Part of a small language model's weights.
Architecture: RMSNorm before and after each block, untied embeddings, capped logits.
Training: a variant of Adam for these matrices, 583M tokens, 4416 steps.
MLP neurons of a small language model. Each row is named by its layer, matrix (gate and up: input weights) and neuron, and shows model dimensions 208-303. Each number is 128 + 24 x the weight over its row's rms, rounded and kept within 0 to 255. Numbers have three digits each. A neuron's up and down rows have the sign that makes its largest values positive.
A block is one neuron, or neurons of one layer that tend to fire together. After each block is what it responds to, as a language model described it from the Wikipedia text at the highest values.

L6.gate381:129111127115104162116081116131141112153157184131114132148159158124115116121076111098132119105151132142109113111141148136162114107166111104122125134101129122124142119119088138117125152151111156154108127161159145126132141147091115089153124074157086137104169140146108146152118144130117151075
L6.up381:130139074203142126135106121149158167147134152152120130122153148166133135112130125121100155136159055126145133165123131113129129134103132113154176124121158104115132143131121181112076134115154126124118115123114153137079155082121107090084164097109106127137145122146141114122127113097150111125
L6.gate436:123101134079135160113109179132122104136150125124094110113126165151101070156160128085144097129153120136137143166170107142140138079097152118158145099100125089108189143134134114166151123122099112159136092110161130128128149142126090108095121096096144125126098119156121131117126129169102106127
L6.up436:119132141150117184132076113131119122120133174138147139125161098142135098124127116144142102143135135126151158134126166146126148118112123085130123120131144123154125117152149155156113135138120153130126096176182111152149166141121122129145084136142159117103139139138151144107122084153148097062
Responds to: Tabular data tokens. Tokens inside Wikipedia tables, infoboxes and stat lists, such as units (°C, cm, m), year and number digits, and header words (Destinations, Losses), plus mid-word pieces in prose like ol, est, eff.

L2.gate308:107092174136092108154164115113084160116135113145141136166137115160156147109123166115114138148156140124099130192090134139135180100097165125162125096108105147125152137134105110121133130138086139154139101156137118153179116144148145100089163119113113129140112162093145137199094144150124156109
L2.up308:087131145082120127154179099139101126136095139138138121074116109143086066126128154100111118122118128125144106110105108131146114079130135086101132114089157140143122151119137139107093174111130138140128135100120128177127135155111106098084118178093126125136090163106126158128165110086069131137
L2.gate350:069115103104094166150138138121065137133126120163128172115127131145133153101100177153127153154151117138122121144104106112130161134144127120118168110120153147151121119158110152147157134122098133131174092118127133172141148156167157112109126127101129128132119159143109122141151148137163126135
L2.up350:110135118144102122127136160097118140133145143085108126098119133111115129111096140126121076113133156098132073138122156113081099108076137098137108098120099163119128127135184124155105104127155135188137175121125124143127084134129124151121102148102118130141111129149111179142102171118145086129
L2.gate531:081113119124113103108102160134110146127122076150138147148151127144119105124095130087117183165165148122104063105136133116141156111112136103179135125134127128153190108147134158119137136155123120117156142140141191146164147107141150099076096113112165156156144161130119103156097129137128180146
L2.up531:120102121085118120173123112120109141121113141107114112135126161151138128140077140129146115110102153102163119157152097109102099090151124102105107156127133124134121112165126150180090110109120154121146178132130153166157164125143137126165158090126135109137088141110107151067130103125138134135
L2.gate719:050140126128118108106147101126093142107127109119150110123106098126119122105115137099085152132162135104131139132126139118082153165085161082134161091097075166165131121104138091087114153137096130132139130159127108141176096141127115127104133141119156128137120153109172103150151139132119124141
L2.up719:139113128129081127118174127108118128122127139141136094153099134159183182119138146130139136072134133135078125130127116156109128132142106131161176139137123146174177142089151172153115094118116130142134105129118138164141124141128098153154120112149143111124142108147126152103173122109158107173
Responds to: Tokens after numbers. Tokens inside or right after a numeral in data-heavy text, e.g. closing parentheses in climate tables, mid-number digits, km, or.

L3.gate42:141151171154124118157166124141101129076118127137118139116071118119169164150149142119103158099103139135098162132141127151113140125112141128104122125105117153075113149134132129125144099147144101172072169117119118178117067161126117118110105070096124095115122143116159137158101135131136075124
L3.up42:167115108147122118122146095148108113143130122159116106142090154091179146107179091116143159150123099117121149115122148134100143157102096100126105152127105167113113134110144100165104130146144158148133117121129137122123114109088125128121095139143135135112150106115099141103153142109166128122
L3.gate80:120145160113128087148146127119116141125172104112076138146122090126168146119091185092136134137105146143142092132074126147108109177115117122115133075087126151145121129118102116146138110169101159092121118094130170163121104152127153131135096099100145127099115147081152215137153071143133134130
L3.up80:137135159164124111158132147156138130076144104091121105158096108136158159130088179114154130160158143091126111107116175126049122145170125136109131092125111124119120119131150099135137162140143159131137137110149154154139112156137128138079117095109112129108116146115155134131112115125135162154
L3.gate178:141163171099129138093092094145142118087127115107138159130083109117135122176113147096176137118104144136121115119103140151086109136117129109109165081108128135047135100143187118165148116187148103131162152098111165127139066130132108137112131127094162140127107109153123104112145173131104087121
L3.up178:096131140131130153171102097114139119127106111139136107125136107117100135132119049137115113112112124141155142125161083148146139122127125119110181144087161085098143124128105145123111136137147138108093095119099118146151141122130179106107147130121164128128081159147172112110054121132157071116
L3.gate410:122150153140139122152125106101131114081131128154107121132155099134152168135103128094156128123113155111152160134100174154134124126100135128122122116125096156075135145135118104173180081152093110166120159108146108120143108157102151124115115100101119164119109120039163131109080125150136127125
L3.up410:130127133131111126126099126134107164119127125138144121087154155129147112088099127108172083161149139140128107111131102161118150150135099116077157171132127143098103107107124154160126119102155151128114107144141092123102132135095167140138173124153170114139139125127141125155139121138146141106
L3.gate451:132119176157151136104117124135118143078173113127140162154099113141124150149088185103117168099104125102155142160110109126147147134103138078090065127140107126123117148114104130130100108150126175113109134104161101124122140104118147120107138120127106136133091141143155137128131144080106167153
L3.up451:132113101145116118155146146136135126127105087100092112155123111104148115103113135114111125098130142090158161171105166164144162139136129140134097129097142100109163173114136137118092135160146069144149147069106132160092078134125127127105127123160142119109135200102118127141140100152089135127
L3.gate512:110099123136117110145078124097120127101125068151102146102140119144128113117117177103090158145144104117098091135117157142117158120117117108127135124101121129099138131117116121125165095130148152137133105092149127129127130128114122098070126083138134155085131149135118068139121150099126139121
L3.up512:082136137122107130140118088129144177097131113130099100150122123153085169125122106127137134103152104147156146167105085136151157147109134115130097109132102129123164126125160138162146087129145151120102153114141138131128152148098103143144114117139126157134125125118116120099126116129120120124
L3.gate725:098154096131127071138155141134103108114122098135124129166102143158115145074136159113094120182149149129118120140154120156089146142106153138125122144126138200136150147119132152125122112147125127127108125148135140134139118152099066104099143150106096134169110150078151129166132077095124121157
L3.up725:108108113113146147086104139195105092160116117122156110145132093107096111097141101125110110101126128129147106159137149164137147166122129098156136089145129133132129112145111159146135103143126125165150133101123132097145123101125103075083116120118136149170137144194120125128141122143159105128
L3.gate755:134125111156093121130138087104127161088120132105139133174077082103143168123113136138136101150109150146121127101120086122096147177110095110097118120122161119104100134134141085130136110137136162174128161105116115162113129142118121120115108103111120167121150143081193111128090132097131105136
L3.up755:126141127145109095099088125126160127145092153119120118140124129121131136123135127125133117150086123118152093176102112196154120137083106118110115105129156136126156136119161129138101177156119119114101096089144135121167108099135140107114143139145155108104095103090128128123139114135135110177
Responds to: Anaphoric definite head nouns. Singular common nouns after "the" that refer back to an entity already named, such as the town, the company, the hotel, the doctor, the village.

L6.gate339:111113145137114161137108148136111139072140124126153155143096073120165138131100122081131097155140132183120143152148136159088155144099138117109148108101105159078137139087139121118153141139141137153098070141124119165106075084124136182094134121132177143131129139141140137148142160119116117109
L6.up339:160122156132130113135116109084119143085131161151155109063064152135132143076120101154127172146103135121118077166118139151117152128123125119103118108122129148108107112088161134119160134143134173113082121124149161141112121143165148158106160119136104106132098138123131123159115175129145097161
L6.gate660:143137128170115133153141155082088119091172107116122116121045121122128124105124102102085129113141154109133108146134144111110171085086173108137102142198108141117118139104145100154118108141127130157082119085157152135121096113096138160107160144119097128167136127126165157140164103132125103125
L6.up660:151113125124132147133120116108090121147126134130132120128171131135143114138151131142118112119118113139108074160126125153115120154147124128112172128130136126138119115167177148141158089139112152148104111142081157149146089110120109097157152108154126134135079135098164107141130157123096128169
Responds to: Anaphoric topic nouns. Generic nouns after "the" that refer back to the article's subject, such as the show, the album, the project, the company, plus sentence-initial It.

L3.gate67:081134146080113133172092147166087115144189115153140106138149158140149099150126154113092147149136133149138134128128157133103137132084107125131105133178125118141148151168078121148123146111102161145094127086128128141108152125130117164150081156106152137123116118122124120143139080128104141117
L3.up67:106133162137108124120119150139119134165126141156157119105127113135144134138126189112113138134123130152109158124145151158149123107135173134138155100114140134124174154128131144129124174179121146150107110116125145161160127115161142134147135102090083135116102079123129117139131097138098143164
L3.gate133:076129130071127140128144114132082143132132132131172144128116098113129120130154174105121118135125141062117092146102120121111114164135104119157119098125090117120150114141109096158110115101113136145108092135178111149188160161146140137101114121076108099161130130120139121120134107145105137131
L3.up133:120144103100113102125145111106120153142126122135150115132178118154152141094097141120121187149096100088121122104111112119097141140092128109163118116115130136149145140132126113113134119158093133105114104137158134112123150166143126143147129117094124133104152134099133088144096138116107123173
L3.gate136:105114131107108131138130138154080133150128156125139145088138156140169097129139155118123130151138141155115146150141108128132151138150144106190149103119123151143157136099133098119125145139114123135109120152126093147091134140144112084142090139117132125108084111127128123146118135086091113148
L3.up136:122094138146133180119111132130118148132125159144106127101127086128101093169119136150150119105110095120143112117126117126132125095133150107151156143108118167138134135135137138132133142104123135168106117142149083143159129088128155119148143097106145113136105134119181153130117165184094150138
L3.gate164:137115119098099163126126139124118126127089136127096081125081099154135172190099146102107128149142129093139145130135113092087130140126164081120144117132097171119146151145132117107141118156103103090142117121152144133132114094134101126094156104147137129135141150105166134093117113120100092124
L3.up164:139116132141148131144119118137094135133132106126138144162148111154102161136126175129123135136158151122144132105139119154117132135072119123114100109099140158149138136102119125149145148139106117106128164129092129141155102119152124121197099125102134132165143107112127114155171113142126124091
L3.gate211:133136110161123150128160118129093105170155116145093116107115177107106145137118128101148167145171162105166129137063151153121133144181117125149104132087121091126188169139096136155090119098099092151133118078142159181154129124107156087112111107141133128126082132145163122125130091120127179140
L3.up211:106113091139116134119155102099086100173109141141117119092153165155104095144135075110113134160170134146117099150127128182137167138113132173179133117081133131158128140139091154195135130080118125130116122134142103146127103115122161120133149132112089142102091093131100106175111111170112135132
L3.gate249:100126155138099123133173149089107134166143153145124126155120159136125140131098161118116146096100122091121147185086162141150124118126157082179121113122133141171133136148137119166096118142133141142081179115134117147151140106131091144137157145125126115142086116093147136148136100133155130108
L3.up249:101102105108113095129108154128100124143118143113121101140143170155129169129166121146149116140134120101084144165101140143106127112106142142147095106134117130120091099161128132158098115153160152144108140129136086137131124104079117119179131156166106132103120099125089139157132105102093134122
L3.gate289:142134112126135122137142151108156109131136094148138138184118122127106098109104141071109125119143180153119104117133162116128190122152125103170099108146118148141150108123109105161151111155132105130120127087129149147159121115186079105107120162108136132128128151150133137106125105158151193127
L3.up289:129189137138116141084141137106141086147108154152091173135137105108171128104140141078089121162166132155178113141133118126123106105058153145181138140132149149086168160122094145101159159105109108140117139105133142112106151110163112082111151145128129168179152149130128137172147148128087166088
L3.gate525:127104103106118102142147094135136116134130108148085153101181160136152106130137144113177124087148180129130057135137134138131144161133159128131114092097127134099169163137104118146118125108105106104151138096148133146143079136125127109149114102074149139134115145109093148112111083148108099129
L3.up525:127104122136148122117103139144114131142114132131130127174157174117134110109134118130098085104150116123117144073162109133088112116148122140128141103156130115136132136154122182145108146099084144108147128128106127174143152118173145120077119123123128149123168134122121116124196128142146130133
Responds to: Table row-start pipes. Mainly the leading | that opens a new row in Wikipedia data tables (census, election, chart, review tables), plus mid-word pieces such as the i in "exper-i-enced".